MLP neurons of a small language model. Each row is named by its layer, matrix (up: input weights) and neuron, and shows model dimensions 0-191. Each number is 500 + 40 x the weight over its row's rms, rounded and kept within 0 to 999. Numbers have three digits each.
A block is one neuron, or neurons of one layer that tend to fire together. After each block is what it responds to, as a language model described it from the Wikipedia text at the highest values.

L3.up429:419481550474478542517564522413486539469476463454494482500440505500448542488448482440537522475407497476510485543473493536578556445477505460502502517521499559559567507564491496489454520484534511501534425500436542587564458483518535564466448486532439476461542477516494493490466442516547542482464495409466570473543504535491518485482532503535436491492532424505497534534462496544506548549502556523512556535581519567500470463463412440508525543468568501416458475508402511504493464553501468492499427458465517561464493494540572543527533482499481561448546431525507553494515492496473521491
L3.up462:468547574475510551523480552551479511489489463513524520417501524488507468508518539461503496531469468530568575513531462486539439476561527433548483519476528459540460493446541420467556474462504499475545413557527454502490536514493524480459529476479505505459463468543475460518467479539451539500466518466555541512550467529504459534463527569571491533583464568537509477531485505544503589596477571563476500455556499506551449489469476494503479472447507523499498409488465592467509404367567447496481498517486497437498493465515544508450471509449514528513483561492502501458524420478442498459
L3.up485:462445498502488453471526482511529526526530519428438538402463465525550469515496506493480505488488524538554574491548504493425536452481538433488481472507542564561533510523486536431492491504494505505459455516448568480454490517452489502556430478399560488484533504487530513532551484440566485487455520565516435476490531552573514457504459475562534505456491553556465505470491578469545532514496511487537437469578496538485482528413557544540522533503555490467410574526516520535500518449577443474436518460478549481478540516492544557595555478562434502473481488515487513498565528500428487532
L3.up564:479410539524477511455577561492581524546513447540462585428501422447449446525496471523568495562508507513502480533526560419536488431525499556515482518504515537554443585462573503480443496493535455558547438543464436503471525501528518529499465490435504480443483488496488523436529492449515526527436579470480547492494506551472557514477476523512488423477458541598536457468450534463507496502507538557482578482432531508443486491433436503564461513522532531461485514460538542560473537464493485523506458475551456472525463541504573518538488513454520526517516557488441468462474490516509449489
Responds to: Split-off word-initial l. A lone first-letter piece, mostly " l" and sometimes " r", that opens a longer word mid-sentence in prose, e.g. l|inked, l|acking, r|aged; occasionally whole words like known.

L4.up148:532514491553444523507477513504428519524504480447513474410589498531474545462475507437536472570469440503457520451542446497502471506564560541515503425533476489519551491522571517523506485510487540543505536500424462516522580527498565561527465456508486468447499500492516480500473514431538476443486515510475493498505516471532526555470384476576525506566460505473500578474455543539511511508511486499564510523502459505587586526444452379581464557447528419536531526455447510589475491562510491547425465464479513468507534445428451511481480491466483482476474503484506503489557543511508508460
L4.up177:492493471522462509521539531474489508508473483527555546444552486523486452479533526528524499477559494567477507563524490490473601554551454523532538442524488461471436532482471482507432563452451496468481540483521455521530474545501595545465514463462551470479540414503437459428509486517512459472509479454526487519530516455438490494482497533486531455514428557470508464513482512529539504563464569543498598515456534553549436551509459493506485546520447477458466495539474461509514460576547411517444457550444491487411443521482497500539506515449422478517604498516518417559562567473464538527
L4.up331:469546505528547532539535585541517591481563486502478469450447579491451525603504599591507444460496490488472508477452476463621493405507484505577509515546468449509475459480507490514495533481515455481442506544511492497521465505484528486519532510533597467501461478498482551515526514505440442477487513484543486514523552533555513472498430488464559548603424467489501538573543502529489511499516481468488468497506493509512514499540448528540458528551484429438496504479503502522480464464432519559438538440495469453468473502480532421532454507521390476471537456480459479553563479550491478503
L4.up516:531506471539496491540521555509485585502426492473492533475568483486511509453603545480499428497472482526464517431522502490543564565537480465510503481557455449510460494450468546464591481555436422458477510492476560549553477505480552566546439533546410522462519507560573502536483579450553479421460510429519489488526481457456539516431521525538546520556516535539527565501503516496460519447517508497533499471430527561524476553486522442523478491448491510452476424527467473563453430472505528599459512467498484456438507553491509450521516484530482494468541517512524446482481445510526555526
Responds to: Day number in dates. Day-of-month numbers in full dates, mostly after a month name (December 13, 1947; May 29) and sometimes before one (14 January), plus the slot after a month or "Release date:".

L2.up307:482521516484435460455468539479546498473512534494487554556499532453509501500562510523514489469495455492582451435519492504511466547508398502483457531512454491530527509573496476507434502464454456515454537437445475536468489478472495575522537505570477516475468515500528578524458560482473444386442497489394496479519546480516531468513510530524503466527477499478477471534588451519548419456509460507450519501496511441495488510521516500574540563516560513502511535613530490478488581520490519539539520556568521527455540471549577522456463470464565405512474460507495452516481603490424495506
Responds to: Table header cell separators. Pipe separators in Markdown tables, mostly in header rows right after a label such as Year, %, No., or Turnout, in sports and election tables.

L3.up10:471514495522510538504426559595568473539535478436558460495527512479466539497468495549466524445542462533477544521493443572453432526535492451510444545534497482576486490449535515541517516469499530454481452529518427587444552461414488382527455523531490504523493497593471573474470524552501492524463537457488487499539543515492526495501441479511505437563424538479539460457484586494482493539538489460575551462526511514473494524428497434542541505559512447481494600456515485502461535486500560518442463478499451507487540529508499451514470496555550478428506499542509538523527449491479444456
L3.up158:434456470504485477510482573459509506444497573469492526523559550501557550494493408582408490498492477537548490425451501503558457574490481530524564489495463453520477524445515487508464541472482525500562509526474496587464527528484481517426507549498485505567497470530463547483497512530477480493468532467440453542598454425555482520485472453502512472543469555485550443436453503515498464541511474426559484486518520498469483539486465480556504539596504479533531508504541446463521509503522511607548529578559451488473518525561534442472430506474525413454475540498456492568503508550478477437
L3.up190:490469470494506507472443535622546463484457484486489537522576499512545483501463500502441484553511520471515523432546564519506478533540530542465463543471448436554475559477523543547501532505525491500534464469503484504443556459468437463484486533520419533494477473561443595486405497519525533469474516466467463511559478422470523505509504456542527510553466533489534444445505575495491440548535570471558497468572538506524529558577480439517506579543495493543509478445482448462516542447550484555474556505486458502427518514468549489446517454371490457479496481515465447551514488472540538476
L3.up250:530571465465572459560459492534465571423501516419525496466483483509497445546509472549526481511454534518533536525447495576486437551483504494480478531489451492502496518477552506522588410498453512449445504473470514522476464495485530509495509495474520539546569493573508491509457505533437506474514514476530481558575605481526525539504489523517508447572430442514541434421432439492481523488508473476575483471500471535474555482510525522561475510526468577452551553466518450485551511533547544526533450440441489490458532461514550498502521555539457477524492474448450473496557381515486411486
Responds to: Table header pipes. Pipe separators in wiki table header rows, especially before the last column (%| ±%, Director| Notes); weaker on === subsection markers and opening brackets.

L4.up150:493463458512473525522503440465500585492548543512523556520411481449525445518526488503454506544481510472590489469567432475552495474475467505514472528557516493551537468550586461414487536544465615575527530470409437515530486529527511518422431497497468516516509483490524545478481465494507504448519439490553521426462483488518536545450448490542555511482560517515462469520494500580433472496519522484492462515464475496513413542498512516517486536485504549485437520481536444492477543461507455456505550462558468487563479494520551495541423433460514430570541551470509552409521517551509507459
L4.up158:504520540441512440528523500519559507478476481446453564547450475445527529510474499439526428499507409488478533504487554583567499438451526456500479479528533510494430448559548457478555526441488508436522518469565536544471505507522549475489443553595512462527454479506563514510469510558505553439491539446525483421545494482533495458526522483520505452493507548466448587572445498528555519556411498537577521471451498492531478498530491538520481448515488472454510480535538483468455450439515413546470424473532457505541469486529534503504490498487528563521504509507483618485479442469561479448
L4.up172:446537560468502446500509535498418536578500548396484490521504450540478483468470508462508484500420484523451515547462533496485565452564520456535547546445570505496506463532515534500426436475474486487426518453514481496477520478431508549441510544553485511513543475439472487459418490506533599478488482479427542491520553528538555502456530482533526415490529526488495502569514473543491448566565492503527444555538585488471401498460546487505484500509470501496521499515491503581525556503446495491522489515557479422501487466426450526523514443484510539552560500502452501517562442463410474492
L4.up345:537482453450508564533447508493451532505506470465500533512522503521523482452543386427553510590428435498508453453494469467537495491560501477561468546469472508491501490519529534469512493515492501563534521475541523549457492521524571517441486545563547488485503484525449539491390501514492487479488524515522509539545495575510482508525483531599541539432513505430439473436414504483534529519462467469459548514515520489439515468487523562539439468530473555449506516505479513560549501475514482462480460523404512575519453467511425483577433437459537574498498489504516554585418542508524532526
Responds to: Word-initial fragment "p". First sub-word piece of a split word, mostly " p" (p-apal, p-iano, p-ay), also sp-, app-, g-, after function words.

L2.up209:491457436488494593393563533530473562515524446497552472502474502446515486488395495498461530391484501434522455558540455496518532495496479505543508485527502455503444525595512549480447517496477487450503523556479520548456545516467572516446515431427515480491575552555472458417495518514525443467484496517465466439456461519445485486505463496532536500502536559527460525599542508480473492508481559501509449535497535480540430537493509524503479515506528429485486464576556493531450508450488461449583549538473525490510553505499477498499518520538530501534572592491590504479526483436515501461
Responds to: Year-completing digits. Final digit of a four-digit year split as 201|8, 196|4, or the comma right after one (Since 2015,), in biographical and historical prose.

L2.up546:458561545489522505531521497426592543428559487450490503494557468409489452546532510458532512458470568491517472473559538488519535448473522473517491525515545538478470402411548532483436541480515541478479480479434527480475497461463442525507471553484509493463561522538454428452443537468476480444505536523445528483589541577458557479572588467505521492512526482485465446474493492493527478551504489618477500495568501507514505445485576530524485467484502551413515483465520547506514518453537493511492555513523451508473507548471597505484557466496429529518521489523420476463529450447515477507
Responds to: Split-word l/p fragments. Short word-piece tokens inside a word split into fragments, mostly a lone l or p (l-inguistic, l-akes, p-seudo) or ul/ro/ol mid-word (imp-ul-se, Mic-ro-gramma).

L3.up33:484515552517471499468546484515506491439481459552520545478558556539523516488481449523533508509420493522467428511489522462476564544520437459504433483518514458388495519558508463496502549507517477536500514524438536527468511532459524521575518520466544480455548490535533420459512494488518465477518494495422433506526502567439479526596522539374494501580532445529471488507521422537519544503490514557467515459565453446527483517444452441477498555534537539540514534519464560447437474497502484501488463533458485453495440521482505458467499526511531536529549548395593500515459588544494560480
L3.up192:475495512511474436460496489463467536465524460535518486464482457474441441452585527442522527444435514510506434484462495500483495553512532501536536524550507441395522521470475478525487478448516507457485478515540471574469534483481538434578443527478575576520464504489445502499488571458557508483540448483553470480545526496457470575524499534557552490503530479553470420465553536574477435550468511502446474544550588548516463533526497489502480567502448457474503439473522451468500431432549493508539551567441464430544497502523501509510550517464506455613503463496525521503517564530434521500
L3.up215:478455486579509532448570499469469519506523454528613520501454505432550412543482551481550531434484475490515491539539437485500518476474493499520477475468480495401488530482517547505496446493466477436543534539488524512526552499469519465534515475434496471448478552484464499508449542501566474532491520490478456558549505454492470493538496561488478537454419550511529484465481532473461441470405507565512543458472542522588467570533464566490482525489445509436504432529519467499490512500493493501491514532481558403462488487541515547512577477558456566531524536451577426568470581444541459483
L3.up505:405463512432562469513530478530372513532552491499465510465509561469473471500455594538501510504520506535554433501492454543568563510462543493496509490555534467527442502467512538480437489505462531462448458519493512455552480572476542461462529576472507467523555466490440554527506461483523483525557501476505454464460503500485426496524533485450499478421510444572482479518487540485500524546484477611535548496417497500514434575552489558497455489447448486472551519512422532408513507484500465493492477548441519433483526568460533518539590484440483514529498548477512471522550485473460494503
Responds to: Comma after introductory date. The comma closing a sentence-opening time phrase in biographies and histories, as in "In 1991," "On 3 March 2026," "In the same year,".